config.toml
n_layer = 9
d_model = 256
n_head = 8
n_kv_head = 8
head_dim = 32
d_mlp = 1024
vocab_size = 32000
activation = "reglu"
norm = "layernorm"
norm_place = "pre"
norm_eps = 1e-05
positions = "learned"
qk_norm = true
attn_scale = 0.177
bias = "all"
tie_embeddings = true
parallel_block = false
init = "normal"
init_std_qkv = 0.0229
init_std_o = 0.0
init_std_up = 0.0229
init_std_down = 0.0
optimizer = "muon_variant"
lr = 0.0115
lr_mult_o = 2.0
lr_mult_down = 1.5
beta1 = 0.93
lr_head = 0.0042
warmup_steps = 88
schedule = "wsd"
decay_fraction = 0.764
decay_shape = "linear"
final_lr_fraction = 0.0
batch_tokens = 32768
seq_len = 1024
doc_mask = false
train_tokens = 294800000
steps = 8997
dataset = "wikipedia_en"
MLP neurons of a small language model. Each row is named by its layer, matrix (down: output weights) and neuron, and shows model dimensions 64-191. Each number is 500 + 25 x the weight over its row's rms, rounded and kept within 0 to 999. Numbers have three digits each. A neuron's up and down rows have the sign that makes its largest values positive.
After each neuron's rows, "fires before" lists the tokens most often just after its 100 highest values on Wikipedia text that the model never trained on.

L4.down1014:501478460470530420486504528515494509505516475497463485489499457528484503501479527489517466517493534499515539548518456500520489492549522505522514521497538505532518465495518505490513489508493474505519538485485465509550532529491484504500534466508512445478511474486479514529484507555514505527530458470561525465538492499508507473534513525478493514498525447482522516508516505458494528511472
fires before: " the", " a"

L6.down645:547519520550480503501479464514491531528532541492468555519497553536510472577502513480505519487508477479518515516469474479482487474539512524487514472516494504497485469508506467511545508504456507523511470503534500503502480474510531489519506502466478479501491516501514511490488538467512504501466451467509472422478507538475505485511514468462519503501523494547486489516510523520490491502501
fires before: " of", " and"

L4.down639:496496493534537487475428501471477474470505503500482542492483509488526489505471513475511510538519512498502507517536454488485532505523510515491510514522520458456456497519524520514520493499509518463516515517492470474505557492482507513506486459463518534487510493474464491500515540521513496467491453487505474515498478500480524446504468552479508526561467497491479496491513490521491485434520
fires before: "-", "|", "\n", " "

L6.down961:520534502506522523519500511528514486469494493506500505460503464544513487485504484476509462519506481498524490514498508482511505490491485469519514523507465446497503526490516542519516452506499462519498487505532487507509472514507487541507500512496493481519476477486505505540509542506491472471460495464489512482512516497487492528523495510438487529532540471512539470439475529473566507524520
fires before: " |", ",", " (", "\n", " in"

L6.down1000:471483502472504485488534514487525513473497461490475491501510497480526531535490499498540463526474482544496486487483490522486498520509487502519511484547511489511510455491516465508440498521474504512482511481481468453474513509478476544518496497519507510525486549507490530507480484510463534513494489537508527519523492482487545488481436496515507507487491522494512490499522483531470485500532
fires before: ",", ".", "\n"

L4.down177:472528498532460484498512486468509479490497513490488511495472500509504558461468504516489518489511532474501491492549504509457472485504489526445532547532496515515529495517508543451492520502489481490494493493500493537528521488495490512524457486530521471511526488510496496490530477574456510523511473539465503490502496501471548541471503495504520472478506491463492545485505462507518515495491
fires before: "-", " ", "\n", ".", ","

L4.down699:478512501483474515500486506500480501478546531517523486518442466503471518499465504448464479469478502465504490501472536517540467554482511475512501498496517490478534474505491483503475526491483511501537550484536500570501513525481506520473522490517450516496519562579525508468477469524485489477491467487509555484516472540504520543453449496468506491513505479453519505494510514509488468498555
fires before: "\n"

L6.down954:485501455431519495540543480515474520510534457514517509538485495518506542529506533520481461513483486503519544513519499498512535519534517516469491451489482489482500501492458506473492510515528461517495488534515534477462527496496480489509523506526519485516495481499505481462510520503454541513511518528465519462510506432478543530519509435471505491509531486476557478529509517524467489526474
fires before: "\n", "-"

L4.down954:489480496484474517526493521493536497518505489517517520491466485490486500525494497490505463515522493482496435450514512540512450504507461511560532546476465482502526516506468519481538496492464495475550519500510495495447497498538520438462524512518465508476539499500514466477459502513464480488515490512520464471498499498519503455470469495468531461497526489452532529485529552510492491488497
fires before: "\n", " 25"

L4.down607:507487528505512492451486445544477503504502474498518535498505513497476523465518499479503471464498472509478543484530486512539486482529479503501477496531491532504527512531481546483486496533465489521530525459500525447539465516466540489467499459531453467508471528501556475470498539475536467487513520487445510500495490475459482512480477490494501475468516476458502520493512524497512479515513
fires before: " in", " as", " to", " by", " for", " a"

L4.down257:512495526496472530501517524480503501474483501505534508492499500507483515507488514491488470481493476490523486504453482554519477511476469460493494521478475462488529493518520511487476502503444472493534496495519524562513524503490501535470529473521503483460531536510558492460487497541507562535515536481521465536506499500523538507493512507452487493511508520501552514482493560455484518531536
fires before: "\n", " ", " |", ";", " He"

L6.down511:496462454496566463516507558494518490484480505496489454486515500452535513523506487461464498484473535527497525494506498549526477503493499546515529511501512506512510497449481510503532548531474468465494477509533483485452545515500492539557462491519494531499530470467480452443479500522480506480459516493449488516481488495457512488520515463509516467528508491508512513466509501571529530467476
fires before: "-", "\n"

L6.down185:526473486505512539495463516507465501473447508458516518497468519503501489502485564492491513504547469518520490501488461471476483530499512499484488531470515483504457513448467497533510544516531466514479506453490498497509484477539470514505495501506491529483539500481500507522454512537496507523519473478481524530524535526505515491514443464537499497498497519454486498503512523524505514472529
fires before: " as", " to", " by", " in", " of", " for"

L6.down15:505465498476515534526527482477499495493504505484508494547486483484518439543534543479494488524529512485510515469468533477494508512465461528530480531494523489519494490421432487489522540513527511489509476500519512524558507470515515424473516536497527490464506504492441524497426462491491496505496486461528527506514505506511497556512503500498507532515486497437488547501469534476508523488517
fires before: "s", " of", " for", "ing"

L6.down169:491493490493489494488454458473489508472472492527441496495479497532522507561513508502517481476461499506534564482493470507480506466412501476503512511454492484499482494517499520509510557489538501506546492489525501474514551484485457519519512454531510508492524470505508486485528489491496555488493525495498502474509458500483508549509466513496517546488555518461471489470487521519526488494543
fires before: "|", "-", "\n"

L6.down476:485497499467536516469527495477556511499470494508512557477476428516509509520510456490492514535505553502480548509488455513458509484532532462501500486482463481496543510515490525504505539474490478503513516492518470509491539500539477512483497510451458476471500513517485482495507462533515528495481510491471471516465525512499531543558516474451479486457507479507485462514529461481498523508473
fires before: " with", " to", " in", " on", " working"

L4.down271:505465504443493512472511521484493515479491455481504514497511535510523473488498503523517535516471501510527469505500509523459450502510495492472447497521502461517493482509514428512501481491523461520452486508514526536482468523499543500480487513514526464526509520482504435506518524498510459485462526552486450467513507554499505538470498494502486523476511482490495495517515485516521508524477
fires before: "\n", "---|---|---|---|", ":", " |", "s"

L4.down438:514516506519500506497503503500490546519454503495474489493506497519496470464484484500499492495521471501508444477506494491442506481510525490513531541518479474522480510456515464519501516484540506512491540559508484510497515470578491500524505464557500507476512500580501484474480483503496482481498511531485509493471473493494514488493493455528504492519492471522487491497510544488508560471505
fires before: " |", " 6", " GT", " f", " R"

L4.down94:461525526490492504496480507496454491508503435527505502481522489481485480474469489504496493514450481469552473496522515482520519502434509506471489511516552525510499522508512479477495488471484435502527485495490509501469483496496498529456511456496505517509549536507523489460550492513509510494520550503464497526523527539515509519490512515468463483493461507456496527510453491513536466471498
fires before: " by", " in", " as", " at", ".", " to"

L6.down327:528496504502508508462494492470521473520508473507480485469465520504518487473483513489548491511476471526575530504494498516495511504535566506476499496490483543485533475457578535481439498485534498492506518487480496520497512479503499511510506505509502481501490477485475520495512489481548484506463542503499488456499508518541493502506474501474530497521541508539498482495519529505471475528522
fires before: " the", " that", " \"", " he"

L6.down692:466483525457496483471497537533530481483504480495478466497504516484467492514514535467482494563472570489490504518512474471501489521487530485492479572521503469526497469497514505473506503517469486481473528492478459498506513525500448479506518522502489542496495501515469494513512528544460522502493504484515503514522474485474493515489511484517496523472522503517524459545538532481484518517516
fires before: "\n", " |", " OCLC"

L6.down561:488484476490469479490498479525460476486479469520472533506478530514460536503490516505509517542534478492464498473507524519478455501498477517460493486480513472553448499491478502478502539452522486486489543517483481484485514506497481507543496506494446520511514503517507522517551450510513535518476555516490523513537509508500506514496535485551446517502457512501484502474515527487520490442490
fires before: ".", ",", " and", " in", " from"

L4.down96:511496532489476507516437486502510509507472498572506545464509471478532515534493537495520493518473503526523511480517467509485497498490462522492497472462477518495540475527508507468520508434490478472507481507455523473492546530478471480537494490486491493488542514524498517468531485521513481473497487463518541478506486488527494545490496514540542504536506488501467504465468488483531482454530
fires before: "|", "\n"

L4.down820:531508474517524500476541533539503495516544480559485469501501458530471504489503474510489463488543537513530457492495492522502515516528502490517498519495475533495495497429459508502505507514470482472495479467504543519490524499506517477497512459521492469453521503517470484465513484499488481487497450503517485542474506470497498487480540503483487496529493533514489514506454530516533510500499
fires before: "\n"

L6.down981:469484579512489477455465477536439481532546479474468523515472472522485503525514521539495537523440486510535491524477482498526500509465473507476462491550543468499544488511531494500502522511501497471535500445507492447499507476512531502473535499531497532525503497500508506463526500507489462481519525520488493474506488510511465458477499498501538489485499483534488486492539542488497475488480
fires before: "'", " |", ";"

L6.down394:463530471468448504508505526517520489489490520532500482526491500484517493499504541514529494483500500534524499527523518480462515449465448487492530515499499534530551463505527479474456482480505525515530480505497528522496536537511519516521543520486535445499507498545513479537423510451509520467545540478513497502503510440502468530511506504548523532450523513490507497506537527526527506518540
fires before: "|", "-", "\n", " |", "|---|---|---|", "|---|---|"

L4.down312:493517503542485501458495526493492488521513444528469549546510495470510495477529496485514501534498507504480466488484466474490483496459479499494501530512525490500456480530482506504544496460511506505501533491488472520485492496520492509465509495535538468496535518496480505494523497495480516426472494530487534503496519521464519497479536507528480498530509514496530553489456507503509524477510
fires before: " are", " were", " is", " not", " was"

L6.down867:494463489477549518516565511522553504488524537467516507496478532513477474499496506506510539522499487524537523480462536509469465466526542484521490509472538496468503506510487520570494519523446503512508486472498512497526477537496501508462467492496491480483457495511518490482469512482524500520487485510516508513498513508501500488500556518495526511497517498504483532523459488447549517484529
fires before: "s"

L6.down224:457511499544502496499485470481463493486525502531520548455485474484526506520505519471502508483555503501474505549469502547521521480512515499421518513467525500537514542497511477540520504507488501502507515511476522512488507479482491478540475510482499528520490454471508489530549483484532480475472465506512506454500554518478556539489488531480468537475524480529517491460536538495499516484515
fires before: " the", ":", " |"

L6.down357:494491531460506520517522487500510446528521469496536496468520539468513530472489455492506506509474499537474520488540477442483534493516509500500447481466518532525500522508485509475535491472460492483493484473498546513526495495515550546469473453535512505496498514428567478510507477546470498461485499485504532475476472512480486486566506552497512504490514471496490511510499505493475511516499
fires before: "s"

L6.down609:504494478485505513501512484495454442482483495491506518519477475517514520524533498533510479511508502452527536526490520497525486524522470523511460476518503486532520521485510484490535497489511495454487482529537492493522528499490524513480538478519488509511447530484508519473492536501504507441519497492481516511486513480529481500513474493501534463432489490499480502482487446478493545522529
fires before: " |", "s", "×", "."

L4.down370:437501508512438507533502514492493537509508512462508564495510489474511476480466527504474493498487468562477509463523550490497491475504468487479512496520492476543531478486504471467491524454503493483505471479487527513479517534495491520478516516527505532454513553476500507500451535513509508487504460490524505531507474535458522529486502490466463490544493503517493475498476503533508514489512
fires before: " |"

L6.down168:470546501492501506515513480502497503504542516498515487533461454527479511513519504525511503501525509519540491508480474491458490483481472481518494482504485494494535513480480546499490487516487496549476515485486520532498475514499512531535495530544475459449471477516529488492494520498515505508539484474472470513507456494496537501492525504520510494513473446451436523493485554495467455492499
fires before: "|", "\n", "|---|---|---|", " |", "|---|---|", "="

L6.down712:494529485503473470499496507466493491518476430470490477519526484491529497492501504497517556514500478512503534485524519439486510507517473438485513491508425490530511467517509525532522541514479502558521498503460550477503504503483502477495513482489494509515527500462496527539518525538547480523502497513492478498497519504494516535554495475483465490472430510502513482549521493494480547498474
fires before: "\n", " with", " the", "|"

L4.down849:483507503473541487471498531433496506465520526494471447469491480481518490518493450507508498552541530496496489475501485493493490495521499507468457480590457515468501518542515506466547498502516538458542517487469513490512490490462453499503516513487475477548475516485513523474530506506487476526534521498515511495509485527499507496491500495506491527464488544517511489472483513509551512537474
fires before: "|", " |", " 0", " ", "\n"

L6.down72:461544482488454543527503534498494511484489467527470519513463505490524483508523496535506500489510515485513527490502509480466547533472506471478518467496464526444531537489486488475463509448507477541506516503515516519504531492489564496501473529527480541477495515525532524508552484502477510530470481516526502493521468491540453501486457527480445512478537539527508521523506472473497503498488
fires before: " |", "."

L6.down457:540455487532490520499492499497494494546441515493461481473486539514469504504579515516467490534488501523522487548469479521509458510508530543525514530516520538433501484488450482522522517525472490531501458488503513513528475479490517483461506467509500494497514511509495470488517495513498471493475539515546462517499506456544519442513504525519504510490494514526494493513500500504516522529488
fires before: "|", " |", "\n", "|---|---|"

L6.down344:495504531485557471546563491489470441444527513455513509533505518516515501517504529497519525492493524449497475546545509514521484496526516487480542491482507522486498505477493503519513538495492528480516535507529495467478426573471499486510484470514470497542489494485516520459519516462462528493525520514523473486496501515501498495511532446527501538551509537479500491491479462514508475513481
fires before: "|", "\n"

L6.down612:481513563498453487503515468488506547527529514489562502506495510480494526486486526461508528503495532527533489515532500515541520526523530488476482489503501489499491546523513515502539479502520542456525545494520452508505497460534484528483467485506479484476551550508555530486533472532534499493481494499479472475470510520524481532481524487522527477466527490509463465487523531458517514457476
fires before: "\n", "-", "|", "===", " the"

L4.down778:478539515470527523561520519524506485515496498437465483508485481446514485509535494542437508498515526506455464464522486524484488462514519440466497505476524518519507483469518498516514484507500473497506511505511471513481525541488486506501528476513501473503534474501518564521549502480488478484522472508520499521470524489508468513495479512505500508516476496498536526514431494515507499494501
fires before: " |", " 38", "\n", " A"

L4.down552:501496459527536492506506437515520484487496512515517483489486461528529504529500491501493485519516518470484456491519528502502476494489459505490476475497512484496500491477477545453478539515494469500514516493483482505447486490535514516509479451533546528474514503529515540437483526515516493499545495483470520514511477545462497519479485463509492519491507502465528509504489526535497521513482
fires before: " |"

L6.down89:506516504539511514488519507509509472476517454522489466470483473522461529458510457532498465516505468500527502523493484504515537527447492525469518516490529493528472492509482506511477519540509510513497533490470476539482489502455521476484487532471492478468499562457437472476515485457499521479509511516521456500463530474508500452437527490498528462507551487515486490491447521498487516457518
fires before: " a", " Japanese", " an", " the", " by"

L4.down898:456539485478530492481514526496509515467460495488488474491505494478541534495469517459510478488455524506495495488522503495469476508469503495475498519516532491468528510509468501471437494470512459498484511503529501496492536514551490506463489512456532476489423536531499508540478515481497519514496532507483483469500497528514514493499465507535528464512498503516500468479461503512534506531507
fires before: " as", " in", " with", " at", " for", " a"

L4.down1018:491488493515476495499508524475504492491491499524506496497483492503496488525474529505515507504466520516475505490472524474489492486519463516486497513489461518512502547486516499527477502528498473469483512481490484499487480513491536514480510461573512526475497507566488492490494513497489474456442531507499520512494474476517498511456489514541485506520476496496512487483539530494542509493461
fires before: " |", " place", " medal", "–8", " Gold", " Silver"

L6.down162:475505519516519511549519520447439507481472469442490504492510518503455478457451527474475491532549469496504492472513518522469507497508522481531483496431540516457495516516459512481516519485519490553483490499523517487486530491482518515518477512496500513445518487503491512501505507540457496507500494500509482502499490496496469472496481510518487467535494475518523493509465533481496516460521
fires before: ",", " in", " of", "."

L4.down967:517514479493496508481498509525494484414527470517521487515502514470533503511540525494474495541458522503534447526507489494485486528515495545493523509462540490540518517534473513503495464520514535517493495559546542450522507522504501478454499549471433473497509495512505484498487500488480463480462563504552510529478450501520509492505491512515503473497524501488516490504529524455463520490517
fires before: " a", " an", " American", " was", " the", " is"

L6.down571:494451519442531530486533495473501524526490492491478513526516492520529485506475485533515529482515491517474515499502524476537498492497497508502499542514479530494485542481507478500515518555501547494485507493498461479487456478529491471508496534476494483442484521550514475535479533491465497455491505527472501497484533501538495495440510528494494486503516494514474474523565498498489507460474
fires before: " |", ":", " office"

L6.down197:521523500506446471516492506525455466504495450500500523526510516472486497460525493493455483504481509500499479483519499460540507487446497522482515511499496479465485513488493471498452494464547463520455505553537516466499512508461509521542506512486496511506514499471504515502521514522528469489476512532478482561551529512485505474491514465495471507490492463472460481532528500508522472491506
fires before: "s"

L4.down49:460547492505522510488521520494487478470569470525475496493483494501467472480494506503509495489492486498534526454545540518535501468485447538507476527503524495495493534482473512488535543471506466528518476517443507521479511492531435471557517490518495473508500518503519511520554463479508566497506535495486469499534530511479513482496459473548498496530462478511515509518509508453560532472527
fires before: "\n"

L4.down269:524498504483548515474508506491514510488511508501529483472479498510485480461479518514483472506517459484518462501519516489543510480491487513467539479517496445532493491527493507467513543499524512525511467459479487504542470490482486484495539489476531505485507561510528490476516464486502531470539514549475511479511444521512490514467529491526508475522490502498514478515554492465498473501488
fires before: "\n"

L6.down188:465530508514494494475476481486448526516513485468503492451490481464467522456490489458518520537520440519469550497510495492517533469500503510526536485493560501518521509475524460487463459507560481507473510540527482496515482529511541511495503482507496530491483482513515532499495494498496539547535488474486511488490453488473460530509530503512543514543539537503518521522552467525475506511481
fires before: "s", ",", ".", "re", "m", "ve"

L4.down313:496451493531537503484511522471486479492498498478504449490483512485492514444487477468466463497532494493523550518479455497489487481484497490507484502515486507484515510512533477522479446476532493483484506431519492559521527471506488506536493516518512496506485504487533551547492478488489496500500516514516488479477453501491519498520493481536502549482470524525512483478485527502486516519480
fires before: "s"

L4.down563:508537469507458470494515488435482466462519509544506507506476483504481485468497485503488507529507523469526508458469485531488507521512503478542492509473514480484535449513504462499479523515491494520483563482515556549450521509507537485521525460502494477512467501535498522514499530519456487505469466531489521507521495523512508516498514549497488472475527522442510499517487508537503475518528
fires before: "\n", " "

L4.down368:481501445467483447532530487531490539482484476493474484478507537450501511484474461481547478496498563522477519487481488463494492449477508470472485505483469511496515510524535529470483471487473510519475506512513517489444498508486476513517492513497478478521487501497481484497530520498546520533460487556510510522465505539483497473523478517448496514507511494523497486554496502526505510501519
fires before: "s"

L6.down741:549541477518488507501538457513507482528479453484469490478513527483519519485497515513461526527489485468497513505498484475518487504495491486505500536517495472470493494523491490494501499488481520489495539492478523506471503496471529509519466482479499494520543505437537505478495511541531499518485503534530447541493493505496512503452475546453505439484477508525508528482479503559458493525470
fires before: "ed", "ing", "ion", "s"

L4.down108:500510498499507480538492513481474467509504495442514508464531490508501525453473453517519466507508514515502513498529504469491503504514444469549467447521535494540459473505497455468503516484441485468485548482503514527481545429519514523512496523517500482542515485497484545475488476546488514463480495503496509536524536499470572512485511478462458508496529537534500493471509506525500524467476
fires before: " |"

L6.down385:495512512469504478504512504543512507480438455500512498505479459464511501517510527488515513488518520513517537488489483448518536530527498543509469516459500524466481457457537534491511519463507546479499486471480471505481506516446509505500528483501465511508481495453491527501455447463436476500526538498503502478509485492490502489458502495488483480511489474520480482509502492497560471508483
fires before: " |", " 8", " 10", " 9"

L4.down8:491479475461531491514513514497510496514517475518456526493541516448498504503500489470496541514523502501492494484449487542525532470509464455492491469499491541484474463558532570493496534492513473468463487506526482490509489531521504484496490456473465509526495526501482486463503523522507485470509449494529525502505492512514454517505514587469494526523488511469494473523462494498490489530526
fires before: " |", " 0"

L4.down559:475537507522497519525498522491515490490452512528558448532521520527518470480476473531460510502491511522451527507494495516493500513528484489466460482502528467483552477507511559523494495502488510463506537495504510517501494504491528450474493535508464485527530507520487499483446479483513497508519484498498512565511494505510549523491482533457476484522534452543512492511514510516486520472476
fires before: "\n", "-", " |", "("

L6.down1022:483517458496483480528510527521509481514491492487497493538517488464512506511497522510514516478505530516437517512537509472487517475514489480514526466483492506515530538516547466479516512503469534502481487521479492529451515462466450494557482477454462531481502488471525505514541520486473514498477527541495537529479534488504458488536542475484503513507509515500484488533500492494487501499486
fires before: " |", ")", "(", " work"

L4.down478:507473511474517476497454496501472517505520500488497478483490515490490491552510462526488453499486510506467475470509562476540470462530508513516511559534489530490521515530540534527500486539530502513521494469487500498479491485515504474495486483498518499513486549503474508521496458500533484509512487517524472482481459473485509537478509512519521518475469514491556483480499470516531473487527
fires before: " as", " a", " who", " on", " by"

L4.down685:527504470480463467530521513497495513430510512487475487522516453472513507508503507479498474506478517513499527516526497508502465475539520563496497515500478432497506497510550560504485483501556480501497512518483540513474522491469493520460490500500498542506514523486513458505497487477512485519491517504456501519499450495499507529514553493482521502515532496500504512496488546491489427471526
fires before: "\n", "-"

L4.down627:504538494481431487481506461483505500458488481466472455464509545476484480518485454504507448481464483535535514491502539483488492496528494482493472543544473481550524485493532478473480489491503522496521503467495528505532454499498473536491494483532451534516487506511472490504495567559517521537480486500480539516524500514524501499499498487459488516458505457517520505526477499462504520514494
fires before: "\n", "-"

L4.down456:507500499575521486515468477520523463511524492462519528462485495512509529499504483530553530503497501476520498460467493552499480561482493511506491500486463535466497469501475496507487517493489488512531456553503476506487513493485540518526511504492496482542556476485491489502488507493488490479535528499465524498494511502504492477512505476516525537509504490442540552478539515527453506473460
fires before: " |", ".", "th"

L6.down522:503531426491499493497504493467525543523497504528495519518460519488442481483503494512528497488498468521517528463511490516531511510488479503505519499516482484507511533499443451542496488543481548534452511508493511491498489531514446504550534495511531511498518481527470499509492553498473536503472507557508490505512498467501553481475472471482508532511533502494473507463474521441495494501484
fires before: "|", "\n", " |"

L6.down882:532527501501484477504505534525524497467476490515498490505489476493506497502486489505503476470525484475454469475497512527482528434499498540457526548452533463524501472501524529495498483515499496489532517450470560494460490487509514515524511537470475523510519524543554499495489500524507506509504495519484536485490545480533534535489471446500495501489493456510473509538510487510485539492475
fires before: " |", "Connell"

L4.down583:497511544507499513490522492522514505484476515515541487499496522503495499483467507494506480523544509508490499464535511537480518444473501522502521516528514478535539493524511476543464463543464510507493523483457516487496530517484482504513504509510493475512515524496454442506496446483475506480462512515491487486469500503484526493514491497492525529490446513485527467558537496509544466549509
fires before: " as", " the", " a"

L4.down404:492505480520510503487474490472466537488463455520490471491458502487527543480474518473512463539552554515553535485494495536462477504499513478503511493494485484483511502530482477508516549477482488511495495481507477468474522509465520498479496464475476454508548495541538457505482515507522491457489511501475510511527474543510499525491538527479563517483465507443499515453489540482479460485540
fires before: "\n"

L4.down621:535492512479506513522538482468514493504498506492540470531500450483500475488492503493486528501496491493478538501520551447517465520523516476454450518498543484543531509503455480498507500494491490529504512526550531520490474529499499480486481543487456476554480518508534502484512490514523527513492513500486495497460478490535502509457564483523560497521442478494516530523573480471499523516504
fires before: "\n"

L6.down220:505456508494485452539476491487509490479514485494505492480496498500469476527474486485502497511493512469496490379487492495560539475496480503521483494507507507496484499482493509496499513527535496475551481507460505466506533513515493469492484485502491475492519517514462474487510476501478498481477503501493516491492553503555543523503516480459467552479496505511541491507533545530511537492538
fires before: ",", " |"

L4.down315:477522468499532444523554469480510525460479534511524482541456502496494492496468488519476514476517515494475485428492484501523539493499489504536533519507509490483512538462517512471493468507507483457521494501505479534476523497516501515491497490444514505477514492520495488462468431523487516484535469494445514489521507496516487508492461485472508487529492485517521542502502514505522532492499
fires before: " |", "m"

L4.down826:507546490504507542543485492506496495493473481523498499465495490464526535498502476505494478492441462516540497471481511456505501538452518541460475521491504479568506508537508515473540485486547509483468562518495470524505504468505480528481472442501475487480540494490464469481522522483480509509474534457489521469554548498530508491477485521489464515535507482491530459486478529459533530475515
fires before: " to", " in", " by", " up", " as", ","

L6.down637:522544499523472462504500500541488473487493488519495528499500492522472481477548470537468482480475463550523550487514513474535463471491527511469511501488476567495528497447488500538466516552526500472460499456460522531460491508498522488507532467514510518496545541551538524518477454472506471497513505487516462526485482506517524532563505520533492464493446525498492497525523515481530540525534
fires before: " the", "\n"

L6.down60:582470480539466500536480493491472465504497488479504510531490508522480510512492496512503527501534485528493479535485489472509491537434456515501485468497489511477502516480506472506524533498484480501455532507507493471500465506478535474511500465487484534495530490483499465448497474464489473497514522502516548509486459506509528518526514517502497451490480511471529478516535462486490560542499
fires before: "|", " |", "\n"

L6.down22:482506509510501476480486454523487537538506528458467475523505470504498491536521516484537476508535495520479491525473477501519525507498539512489483508486495527541498519550513512465506459511504491498522509567466519482523451526516523503517521517482464545502474508504562497463465512506493489527474472459503484473472473524467489486454523489512515489501512559502490476498533513528496498513497
fires before: " of"

L6.down44:523537554490497492468469474488469480513530469476451488487486487474511511508516504504545454533523508513527501482522546520502515518468475524510514505486473498503461457481476539493515512497508496500497501485541517476484527475510524513489566496511490500536495442519498497521475487477496532500445499572488456534514514516516426496451513512488506498480517454519564484502498520472486518524479
fires before: " |", " W"

L4.down763:512503513497472516491521458497465506517519482505520495518523465537481503543508491534497506469541484526493487491499515498508483502549503497490493483442516480514488484505472480521498554497535479468525513524480514485462503505535509546504506504566482525484503503434496460470453451498471473522534474485514461478469495480479553514527461487478516490513527497508530500473508501530501501466522
fires before: "\n"

L4.down211:484514473499502494496511485504506475495497520499464491514472459483476488477478490461515483438489474516519511484520529508532456522476500524475451482459487475518530479504506504493519551497472504497558497479526504521467529514464498488486538542503436504494540539481528484487483492530513498506520511500525520482461479527515493509502490502445509483494519503455487528527542514513460476513501
fires before: "\n", " ", " Private"

L4.down995:525517510525511507458553493500465542538466464510531479455498471493532509469492502477468549514493491500505466520507531511496523490503525538487489503496500495517490473486529455494491473530524478466500528520477507557530515497476536485519494497511516510513503508547517484493501500523501506528540485529513498471504573518492528500540510479494520502538521479490504543482495505513492527495490
fires before: "s", " that", "ve"

L4.down439:491554497501499467521525513475455542512531515504481507498516528483475528495454485484521520497523494478483480527446499492476519502525485523494496481512476486464545523528494495489488477502516473541448542521465483540480486438523464566473498468550495474542483485529488525483545497488471491511482525472510516475474533481460509532474517480521445498501520506491566466504466508476486511475549
fires before: "|", "\n", "|---|", "|---|---|"